MLP neurons of a small language model. Each row is named by its layer, matrix (up: input weights) and neuron, and shows model dimensions 128-255. Each number is 128 + 24 x the weight over its row's rms, rounded and kept within 0 to 255. Numbers have three digits each.
A block is one neuron, or neurons of one layer that tend to fire together. After each block is what it responds to, as a language model described it from the Wikipedia text at the highest values.

L2.up21:116150153129143129165156140115092114122137141131161113119135129125153155113152126120115119124147162149145132120104139087111110108103080108113121174110124138109182131113125153123124145134140130081107127183140118141117122096138116176114108134137128137130109129117118081108124093162093150101121143141119171143083125130141120124092088131129142185101104119085090102144169105123085123116150
L2.up68:134122105105126128141142106118077129109155125147111102156160170153136084140092113151122136135140094184145138122134099106151108148119070147112113188089107139128112125108163140088105114176153148106130113113134122145124111124162093120155152133126110137132142127148111120149145149122107149128150105126134150129108115135127110122079114123089101143102108134106118112184147061170113097128128
L2.up468:141150128105153155123145103128106159102164086155085156125117165139154106125132124120115134139148128185116125122117156127123075124109124156068128101106145150091137141136157150124086172143120166112136142130132099135135125116136162141158140130170129154155153174163077050140116120170118152139168171101129147124113094081082122148140126128139135128132141117118136136143086090147132104182147
L2.up667:119130127109105126116190077114105132140117115160124129149144170123148106116146139135099150163102153131111069163104166163133104129090148103054140155120135128191150139098121126115106137147107124130116145141107161130099095128147124148142133154144105164160133173136084094154122099148121130036129133110138143112108134143123112151088109128129146136098118106109083121181112118138133135130127
Responds to: Table row breaks. Newline tokens ending a row of a pipe-delimited wikitable, right after a closing | and before the next row's |, in discographies, election results, sports and art listings.

L4.up392:102107160089100133133109126118134133106130130169133148086146114167146120094132124153148129091173116143129077095157173154214115139113116119117114124140175140121119116151162113109134123120169124093173145122132085131139178091118163132127166153142169107120144113138106134114107124078151110156129123145128130106118105120123124123130140115120139095106135144100117140151168121109102176120126
L4.up427:115097106152101139201148167114140143111152141133135132126097170144184096135107115159125087109149131087151096138147130158116137102136105143142122132081129110113126134129141076129110136104114142122159128137102101114172165182136118121154135117131107176086101154131129117134110100150147141106134142134134177135148173124091114130153101140120113121115132145113086163136121169115122128173116
L4.up644:117182123122113114158130088142112175123141096179121107092108164166136138092119095129121088110120131113132118140126184107153123075113092163097109114136142152134104143110126109128073166144153111121120107133138108111130132116148142146131123150138124141109135212129114096140131147133130126107171161157145126116094131117122104139111119149102146107127135145161091128156129181102120150147141
L4.up680:090107170100130149138098098134125112126159157153134108126148126109153171099076079117111102147148166153143162138092151149118122109127136131106114147102110141145137170120108100130129156127146146171160146133097146109141182124148181122121152145124111108104154162147139118115139098135100116141103124126138126140127112156113100116165102127105097139096119094088093129112108129067075151099143
L4.up686:123105139109120134125149088143105123095128143140134125110113114118148098103101136156122104115151137142166131092102142148119058115143088141140132136127145133144127097128141125160137131130151134140079138135158161079163151137170144110128109148082099139114113176173180119168119131095127098110181122168103136102132148089137106117104109104060114123127132167115081107113158179106113138155118
L4.up721:105143110177107132167140101119111192073113107141142163076111157127145077140140145134084099092187139164117122134108132107138105129140094107087158176098129135138145143106124127125124125161160151143135068151150127107130143162151110145112130176164097116150160142132148066161119114156127130118139174149123138126119128125095097130152093106091139134098133137124121129142113120108066138156139
L4.up727:097175112145141160111075127129138185155167152178146138105110128165156134109130139141142102109113076077134093118070120145148117154113133123127124145077132128099145131097142110118129146157097155121157133129138134143113171130109149125124131118125123110173149133083122095150112100157137141118165086156128166128113110132141087110115104127079115072137165132094069148144136171133126115168110
L4.up737:108153150121123153121172118143123107113128144173091151104141114134102157149099111144128078160122113142171074146098153141175087089157105132134155164097122136103124107118140086106123157140127122124124120168176125114114151133102149119181113137158126120134127125132168117143115118133128124101146155148090150119127124118111099147140086125129135099139161162155142125144135138115146143146107
L4.up752:124106119128134123148131114138156128112167087151094190139091157143191142102105146118146106126130107107157124123154138142153090093109119169078120131115127135101154129105125122133112121145134099171124135128140119136137143159134134162137104154145116111127149154109120097144098088135137146149132174089120143131132082111130131115151094110166112146109094141092128130104142142116125139148117
L4.up756:100130160134158125127129107165133120105116112174128164124164153145183069129121139092149104144120095123176162136104129092174098158100162149141139088118119108142140163165153132128179149114124154128122160133160103139117161152097114157123111146105152124097098116122151132109121141140148132083174106130114133149084148131073150114104115106147147113110141166101120114125110097094147120142121
L4.up806:095161127123163162151111141139126160119089142185147147097165107160154118099115116098088135131098160162151152149125166156163113090130102108115099152116136128119116133089128132102134129170138164126124149165106157094106171117124120119122168162079102153101129127119168134158116110163131171124142126109122166135127122133108100082131118097103126134091125177129099123132121091132140131080074
L4.up809:128105107123121118164137125134109134109133102130066132123138151160172147138128125126149097125114099142117157123083149136146139115126116168091159110096137165149142106115150155129154158153124143133158132162151120142131159091151124130111161117122174099119125148140115114188139112126086149122147145108141159119129135140121127128132098154151157149100145109087126119112148164117128159176059
L4.up866:125127144105140161136128100102104146110130148126104120148136087163194099166146140127171084134147135113141098145093135095115124078133134159130132132112117185133107108119142118149130172140128136147133151109106110141123144122130105092106099116156125150129139154137128083190126146113089076148086146109152142108108112107079097106089121157160150126135100109101147185105127136109125142156120
L4.up894:124122157138145167151115117142112109094127123140093125102140173153133127118145060125119101132131128118149172149143139126188116109118108162111155091114132109106136165132105135133149141164129122126082111144156087123213148144178108110147095131121085114109138163137106133133147155151147101103138168114099106140139151137130130111126110095136107101146139134164135135146160147187092179105085
L4.up901:068134117151116156131127142122154127088160094106132111143109156161138119121123098110119134134116140101130122125105129111157158092132120184130141116145120143129180131144164089090095172155128127122118151122122152123094111133124161115088124110146135085060128136139153153141106082150117116124176160117150109132111126123135124107127133167112146096129135131135133139107111150122143141133121
L4.up940:104172118118105117122144074104121140135132114171093129103099161164129147119107118122089076129135127111153138142130168128154090092111100174112120139135133141109107140128139116105117168162137128156124107146145141104151151101171175105157155134126122153146121191155154098145112105133138120090187151147113140107117139111104113088108150129107146067135151144127101136143149179110112132155110
Responds to: Section heading start. The first = of a wiki heading marker after a blank line (==History==, === Books ===), plus line breaks between table rows or list lines.

L3.up439:130170121136170147162132105105121156135162144128101148123126135136165128135110096116137119133196173136097109107105122085143110095107119141124148127100118187111138155090136095118105128124104166111139099136130071063144094130119137149159132123160080123128163152095121111165155167161130108149179137095107141102105113141134120097135151142115141116168122115130104166099144126182122112138113
Responds to: Section heading ends. The closing = of wiki section headings like ==Career== or ===2024===, plus end tokens of infobox and table labels such as Edited by, Succeeded by, Statistics.

L3.up895:128127145128114153133128086102109091119152112143173107126154123110108139111086114136094154117139143160133132185142108170128106104150106192126118174120090134106112093131148140122124117156114158103122119140117141121117169136134168109135136147164108146130102123152115106164134131166109193126132150113131191135122098131094151134113117094096154142125111146068148093147108140117108115100106
Responds to: Table row line breaks. Line breaks that end a pipe-delimited table row, right after the closing |, e.g. results, census or filmography tables; weakly, mid-word pieces like Ve-ter, There-af.

L4.up7:138125109129147112140108142098119176154112101149087157144124173116127108152133146120119106109114114083139191160173125140131090140101115123111135156130145198092132116128091137125137150126147119138123108129109104100125127105171135146141158135088111138105152125145126125151120102138160196108148111134151191130114164122123108101110085156105118079092137154123133137135149180132125138112127
L4.up90:114157170120159140120123156147100140072099120137120142095152138140106118123129164126139131130097157170165103125106150141130126117117140158132135114083119157120127117077111112175138152113139134140129104108170135148137135133124134133157132119145142138137136148152101124132133127149089117075127112090099165134154112126102090086165120093132119067097144113077114145122164172131113120150111
L4.up111:108123116117118148149169110129140143124118139155164145113135186137109134163099125116141162126133137100180144130126143143097090127120161175105151146113144066117097112104113119116106190176163124146133116159113102129118151123151125105154089167150109158109139119137147117128132086161111146055134103150100149136108134101094163112121079132117138100089113110127145144103159146089111139177104
L4.up187:148149147133156135135116076115080098100161121122102145090174151122117108094134112153139107120098097136129092125155156094141084120080100131101140137147123109122154122131130128134120122129163131115104114158152118106136099154154146134090104148090118173105137141177137122132147127141116160138118123142134168135127116109106163176144121134135118091089079169150118116108135163155105185154153
L4.up282:102155151122140110137146145129085162125154140112144173102106168135112169089130145149125143172107085105162101155120102113145087110103094137074116150093147093167196149127133140134092126199124130199144160141156108157109111104158143119114133155121136128142095169151142129137155098156143114107109120128151135153142111094096124143111123167126109138104110106113069123130166164085101122142124
L4.up341:083168131150130164113143121141156115149113125131109109101135171122135126114096150116115100149129123121179087113116130128152112143130117133130122148085123158091146134083092113143114163129101180107187145105147107110138153157158138167145153123141129158158118189152134160144122144156136150093148115137105146104097107098155102100146136102128140090112163131085145154154148142086102141147103
L4.up346:132126164119103158146148142158141117107101135107139167112164151139169135110131130108125152155124142111133077159107112112141138137141125139073145170070072113114129134097121115166111180123127114118147146151126129162133119156121135166141127160138173114165073140140111093118145137153137117137087086098113139099130092120117108134115107121091120135093108133150138160187106139117084163154115
L4.up497:131154133139117133126140121108111122087125096123128134123137114136146106129123157127103114170112149062128114157136152179165079139110154131108107130077100099129146137126123094106146129109153141120137150119155130143147116091149152172114112111144193156156153202135146117138112123141102138099178114121118116123110103108147096135127124113110134132130134102101146138168164112149086135178138
L4.up544:145173160142173136153131101160113132140150093188107105119148124113174129097138124150103090101152118158138153116120123120142087134116120130096104120077129157171127131105092155111107122153143120151130123133136143118087172125157145152094124153110126101131121175202104090151098141094126148120169141147116145121116112155112101129124130121085135124054114120078129108164157151116100135108100
L4.up565:130152167055170136120153144139135102102172161104111144092177124097133138129111107106069163153150173085131154139151102136112111148123149138108163124110141162113130140123120109097147129118133128137144137168140123162145115094108187146128142149155180095154127133143145131120122093177106137126156187128107155117106113097122111140114105135152125154117115165118118138120114156157105166072125
L4.up613:111182151104128133147167139130122088115132144138147098145118151112148144123108092095092129150080113137115169110113140152163113133081135142108121134117108126100104149145085155136134146144111136137127104136117152134169147136109133189198091152107128157157121176129129097114109122169097122093135091144113139136102103116121115103108154132104107072069115120144101137128171133109125146123113
L4.up717:126153125128121109166105124147117143164151109185097122118139155147160106117101080106114097117121082159172133159096168160137116103101093171089116107134133133132132127139077130104129133150136120157117106140146157096116132110174162122116135140108126133139113152144118102145113138142120129084184166129122105127135129112093147131113118163060135102136133115111142107146121147078094110166131
L4.up881:137136136135119117161140133129119182095140117144086140120140135145131116096142096110082126131108153184135161125126181131160110088116090140075121154113124138106128128183136161113095134142170118124142101180136124104136174126178144166116134160149115137135117200170117121143103145126118142134181176158123115096135104103129114117124113144091137138117120142111088138152128129142087109117128
L4.up882:117106153105139138125127142128079136116137113129125157128116153132153097113124162106152115134106189132124138106093136109118086108144148163116118160139144134130123155134106134134143158143146165113126153149121116127118131153153134147102165148097111109118142175112126095126122121106101110138134115132125127120123146055114085127121096141138132128068089142154090136118122158155119114146144
L4.up967:113107143094132124140125124135099102103130156091116132139168141125110147130102121136110153142106155127151155117155125130140121132122137165116101108121088167149133103121097133135173108108163143116102103130125158105167126088136176141128068113135135123152164161112109094135115161146137103127102128084140173099141099135131114146064104136124186092130153124112097129121135174177114084093117
L4.up1009:105179130104147107126170079144137120103131124177111124135146139134172150090121129127085148142137151148147131130109132128140125106111141159095169118137131169131147115129131152129138124179112144146112119181104149083121194146151133134119151149191087079108166134130117098130113140109109152126164150164174126119114142103149127100105120134109108161128118196139066121150086125157116136102086
Responds to: Row and paragraph breaks. Line breaks ending table rows (after a closing pipe) or paragraphs, and open parentheses starting a gloss after a name or term, e.g. tetrarchy (from.

L3.up394:131168129114104118145142115132108135117135110152138134140107161137132130112084120096098066115132168121180139124117141153162110089105112174129137136144164159120121129123148125112123186152139133109128140146122137123148175153167179086148137128112114132134121152153158095132105115136124129115192144116134143104127131105111113094121152107128142093141132174118088152150162192129123136116120
Responds to: Section break before headings. Double line breaks ending a paragraph or table row, and the first = of a following Wikipedia heading, as in ==Group stage, == See also, or The series.

L2.up209:107159120094128142148131107105109144163136142163154124098131165137148175169139156129147127149115127196142169162137142150127083091105102121107122141112100119084133130122131135103146124152140113102097132148105129096119168160121129084149131162148090109137120109084056116110095118112097108136124160142122119150110148137091107105119137167145134123104086152113086103148140117134129197118089
L2.up214:108145121099116142170144115137088143138149098150107143095099090146139156125133143143145136132103131131121121130104122103105151112103130148092134163102139115136129162108085139094133122165133129111081116140121094154131127123135148130145103135126110135143173150118124094144111133180104146121145111092099124143108116137149130131093074134126144148111125150111161102140106134158105151151127
L2.up634:141173195144130103137163101116096133139144120148135134091125119106170117147119124103128107140104121148128111153104156143130090082089113100130127125122129171139102099135106144170104115126140170141159097134127141107142098115105139123150113120108149157131161138126082084125091116139127155169110130114120133086086084124109143128118126129168158113144099111086141139178154141134152098156136
L2.up775:101151109162135143153100127129087153146155153156120141099106083161153160122112156122140091111118108137166103101139140109124100124140129116129098122102142124187089128163164138106151108144124157106131128104138131153159135121110135091140109108113140132151155162107146092151071107129127155117117128109153119112130110126132176148075143112161127081115114122073115117129151120124158114132126
Responds to: Segment-start boundaries. Tokens that open a new segment: line breaks after a table row's closing |, an opening ( or " after a colon or heading, and some mid-word pieces (pres-ti-ge, perspec-ti-ve).

L2.up202:107135125141125146161110150088105163111141142138101149128120178163165094111137129141109096116165149121114158129167145114152060111116125121109146105118128132148130133104150121103160115135170155157144094095148113107118113127120123138127118099151135143153181145103136121133101087114137070150135131161144154147130151149134113100159115104174130095120151121098156149149158142131116139099123
L2.up220:131129126095132152153138116158114177086132139113100130136133127168186151108148122129106145144128117125105121139135144098137120131108136112100124078115092109117166150174184112172137174122085129154138120105112122146133131138100100120121116115081091140089150147137145131128131138120107099125106115113135141086101137114103121096143102107163142081130111136144146120162107134147171111145095
L2.up280:100104154111129140139101142134137122115143145127107132108134086165154100133124128161126106100124112100149140142099124078152108136123136180097133148092126170142164147111146123094106137157126106179144111171100120150125105151098136116169161134151124098126146151121143090116076100143120154181092136084149135110108127133108139093130132141133151142115099158081143119136107128118118174150126
L2.up498:139165134114127145129157109107151152145136094160116136114152133180183149166107120128107065124162145105091142150093124143145114144121149148124125122108108183127124118139127100127147145119136139154165183181118094121104140146134126125107164130119145096104151146105134079142128086130118180101116140110137135056118087125118076083149111124145151141168109145114121085149151107111151120108126
Responds to: Heading-opening equals sign. The first = of a wiki heading after a blank line, often a new article title after an infobox; also to in according to, prior to, and election-table pipes.

L4.up20:175142138129151148146136106125134169095162109136152135139132132162146125132162066070147141121145129132161104141115100102177119135122135163080133074119136155110073125137147098129138166175128121078156122149141125091122133121140165096107117114141094122118162157161084085142138141110139139151146101157128153120098084091122123136144159157148106094163078133096154104114084144148123137145103
L4.up51:104150153111171186155084171144117139122157164109084133155169114138116105138166084150120153118127168141155107125100145127146110107148117176120098131129133134109093150143121138174070151138106119145127085109151129105136116114145143135166159171142131140134160142111077140131117109138148124077131172111095109108133111151126122142159097096138122116132123125115126120144130123147097174156103
L4.up62:145148136106106159120119119113131132104156125091101137150133099148156090146155129112146128115156125103154149107116102111133171115117083165133149145148154140116137160140138126101142164145103186150135106133168074138131124115111147106177113095136116131076121154157082124166123123137119143138142144114127139139078118151092125140167124145105093101128126142102162169127126113144130121113099
L4.up231:155162129087099148129103111119108117084108124135109113074128102153136135128122108123126075145146126104139124108116129130108113133122132125138149118120151129126120126082191150080133128144134116093075129121128112092116147134114125092150124149167116148130102134194142103151115126155129128134111167154077148129102096124093172143098111104150117136147109160113141111165187101117089135110124
L4.up283:110121156159120179116144130140120125144137105155161098132170146138135136142135146109086143167110171117123133095082138161109083096111146142103132148147136125158148167119143108104171129143130108113088103132193151118098128139118137140100087116155111142138095145092127130166071111150130131132146115115138150120139150138150141112136147106128114085155112146146104146144134112152125157160091
L4.up340:154150111129167160173114116121129125159135102125138135148138123121131098092079086134143163136144138087115122141132126105192113104113105154129151125149136166112123132120118085129122180155061162103149115129142093131151139124118109159151125121103110155111160132123123120138122128144104109096159099150094135114092123148115125112146122111102152117122148101099158152113103156156140120173125
L4.up357:121118153146145171120153134122110153134144121113106153116112127122189099192137156078125133159129148121112173123144166131180102108126122143142140119095114144110155097134126139116139152146140159159092130129119115113144077079136126133134116137113141152133145113155082124169117138152114102138164133098111146088097114114121135099127120139096137109153139163093118155101136085156087146155147
L4.up399:158128135122167156124132137141134144120130113114124162123123130141135134155145115134155126150128107112128127108114129142113113103103113181122131122121146127123149066151101130126150094177121145124145155137163123126134147135125138115146071151143138172147133149129143165153094144136129127101153151062180151111147114152107121167117132125103132134090125141083128129134151096110122212109135
L4.up491:128110110146141166142112161132070141140135169095119133135131112148132159130142110111125112126139118123155146119120140094124124130112126124141113146148111154093108161125093132122135128143068143137094099160160082111113095126106141101120137103115093153081172143182123139117100159121100136124149082126114134109129118123126112150110080132099110106138108121107135170129099107118143166126080
L4.up540:071101120110131151125159093129128133112200155156094172097126156108125132111098140156122087114146105135140113113089146147158127138116136181104127153072118123109156108150113081120110141115104130097100118105172110111094140141123157124103110192152129149129151120112100142134079153142092140120120144133149157144128109101125095147154113160094148126139157175096150139087127111111125153201122
L4.up597:136165149132142159123125129117116131089140110124088143143120103144139118129109109137088152148159120139131114116096126121116094113121141132087181092105156121092166131145143123130160161176103118133172123109162134114118078111129182128134081133127132189120122151090116160142079119158152171101148136104101122120143112112114111126132093125079122120135123158100062156118118170118112146147116
L4.up650:138143122085132123154122106145136151101121115161110133117132164139146123140115143067141117180138109077151122157125142166133129150118093161065120125131102117118133162106114092163122163169087129113110102154132149113105134109153175148135130176132087099137134194145141047153122096127123156115146142085125129117114085105092126154093133129136127117133144137127178124176124165132078161128112
L4.up755:116119140109171159080112178126139110156139103132093152148188133138084086140108158116127157105169157131169134132091115137152116107115125153119124118125104135102111081158153115119141169133066157137134126140184102139124102119122117120160164126142121153119136140146107107142132184135126133136150148128104155076109081123110140121157158127098151116141139180089113204092132137126071174149081
L4.up763:132119135145114138119121148108104147079137129112118107153106152121110136117126121094127128124136099161087100108136159178140126112133106142113079148147108132127139132097187151112086092109129138118096122130157160085129127107149152131090098113153119146129132167150116090162151183128123112079122131138185156133103136107100094176156148126142164135121156095117156128100123136117126159104105
L4.up816:151162163111142150104102123161141173128118133139115154107104134144134116102123129123133105110132182145139117102155128108096120113109137158140154141116109129146155130109088106121121125107116161124100149117139106113138113111114147163103126105118139171125156184122132142162129168129127128132172105107123117098119088129137132155137108110133115066160138124126123126123105131138127142137123
L4.up917:143109140160151168093134139127102164149105119111117162124100128145127165128139151121125139145171142122096112129072103109107117080145106159096124142138113159101127161120139124138080159102117150102102107139134143102135108115086175089122140130138082163105131155137160130142091118148143118137156124116123125126146166112109103136166116094127136104079139121141180123118100133166118128151110
Responds to: Wiki heading closing equals. The final = closing a wiki-markup section heading such as ==Education==, ===Marriage===, or == History ==, plus occasional ends of plain-text headings like Coaching.

L3.up958:127157143040147113168122084112138111116141141133111116122137140163188094105103133126105100120093125121131140171140100140117137104191095093118142135085135089144123135119141100103147155154137141133142133123128133143123132170091179112115160184158137143121093079094129104167125125118110135092132102125134150101131115138114109096112136121087136102127134140089130146120118160167139160141098
Responds to: Wiki section-heading equals signs. The first = of a wiki-markup section heading after a blank line, as in ==Career== or ===P===; weakly, the article an before a noun.

L4.up31:167162113160130104134118143149109121105163108170099122143111163145163110122125079080120100147143110118106137095112150142155100115144081149133129141104093120122133106086140119103100123117123153109108109140142103099152105116115112110133145141116152137104125142143092042131163156133140120112117130117121138152111148146149164095142155150094121101129117138115100142117119169126151193126089
L4.up44:110147130128124106158139073157095135136113115165111152122099153150122136114117102129111081133134142088155118126111141142132124113112135159126115145123137116152105161125155127133128146138144119144138116125125140121150184133197174121141116151098128144117142173155143068174135109135115150142188160154133158106107113107085114088110144133097140115145101147140099143161152149131091142153128
L4.up64:108170095150134130102086107146124140105140142170104123086114125128102135160125135106118126136121129107149116101099121111140095184118116115106105106078113121148171087104107112086113075134169144120119106115141141099143147120154161125179089117073084114099123155120136075153137144126126137091124161133161141170110124135124095127153136138094159116119157099099123142157083135148101141161111
L4.up89:130136149119156137134135143125136143133132128144121142115123162131152143117115171107105141112149103088136145135095102130151095117094079159074139173109126115101111161068142142146109110186087125152154135152131130144110131119122146125150114178089102134077142123129142068143141101120127175100163157147147143117135161089091104097117137132106135141132156132135121165142120118128097148138090
L4.up173:135105111104152140148116148126136132056147109159098106132142148136121133120131129104160132124150126159151147127148106100138163136156119145099090142134106104103140119118127101164089181141116141163172085123130118145120167151131170134149142155150134114122126167127154104125135159094142161092145124130136095183097154144096072129144133150113124097123099113139085119152117178139126178117086
L4.up275:137139127137137129144075117140137206146095142144109122122089103139160103084149119087123083140139148161142121103106155163114088128120152142117145108112110139119096125053084157129119146139186165101149129112140074104127121139111146180081126145143177146156173147148145127154167141101133138111140107131127149080130149128105112107154129151109137107129141084152087124138105096153110107133152
L4.up322:129136146119093132113104147161160171107099104105108099101134154160121121088093121135149143106165116111135120119116099074120111109146113169123137110096087132173124063119155134117114158131171158106094129158121108128146126093150115144138154151108135151108133134140142124115110131123099131096143118154130130152108133134126140084119161105135114127111082150099135150116123132157073136164084
L4.up422:145124181099143138162095122133152133115117124163177118109122093106150128117137107137148158104122123181151121076096123130142121116162121131108127109112143147157128133092104142132153181154127173149115154115147126147136105161118129154156170143121155142119132162182101157134102145125106121064136106115123127108083159111144146070132133165134127083114097113160098148148113126150160119160119
L4.up457:147107126144130105144114176132109101126177101132113153131096165142153112119130123101164100152111075155112119142079127118100132124105118129064098121115090144137080129127114122168097119154139125120094157164126134146125132138111116141135141124124160125123132197143103089134103160142108153163130161120155144147122151129150157109095120122087145128059102142132134122106141119103124147134127
L4.up523:130131170125138118089114107141134138102105115164096120091147168127112124137109131095097114166088126068116113149160165118126087140144144137147150106146118132094105139086144143105143171124143168138146126156143072134164097121132155150142147106111138127102147146125110120129130161136128140110172084129083165131101143112088117115149101143085105138136116118103156150157119139115116112121170
L4.up637:147136108116095121140162121122103132142104146179108133116146159151158134152127099106160097128149118177136104116132152159120089147121143162117103166108160124109092151131088145084066151128148129152099136164152103137144137137112156173135117129123144130107165155168109108102101118118133173133124145101132128160095098114119113128121103173125134138087148159133147118127109081106122146148146
L4.up769:120163115127121135125131186119100135132124138115134155114161155109146111125107166118154126128128138105112116141107148127175104147126112193106137134086130122111123110133096101117116124115153152115169113131129112126104137119153146120128138112104123156126130117113153083159103114148146115119128113140089143095119112095132083108147105161126098144102095180046122149113139123145080128174115
L4.up772:159170171129141113138116122122132161138123112121107127122115124147119142119109128130172117153149100073134080105112155092148085122128083167097119110160102144122110120110149139138104111135102161111119151148121114160122110123092172140136134146125145173130171121192086094123107138142140170125121134137123139093101156153112101122175100111121127076135155137152156172165151132112102105129155
L4.up789:145147102119123129179079102153149160134132135170150123133119111137140142101157111109097108114196160124134135196163105113116130145144122140120114123108116120146175135142139121126097146102086147150120113116121090110142122111155143134072155121131125121091142095158127128112155114110091195136140117119107171117144103103143140150155148111112149124162125137130141106129115129146160119107154
L4.up951:143137133140125098149114103166102157124163118164092124134086147159131137132117131107150088146092108141150112113101185135151094108105097116110106133124149123128107138151128158104083150121143117152118116162150129118127139141129132130130134162111141155105135182159144119143109160115127129117194172121129154096121123112094131130138095148085138131141106151143065121122151206093142154166122
L4.up1018:124155124129120133162127120150135108086133117101156169102124180127128126143109121129168156120133101104166145129100120094137109147107095174084144147132078109131094153090115140134103121152110125148161144112139133128108171137115098116154123164088120114114131159154124103169102141146144172078133107098102128139121121130115116099155111139096111101071135147151105142150141142109122142147087
Responds to: Paragraph-break newlines. Line breaks ending a paragraph after a sentence's final period, before a new paragraph or == heading; also newlines ending wiki table rows.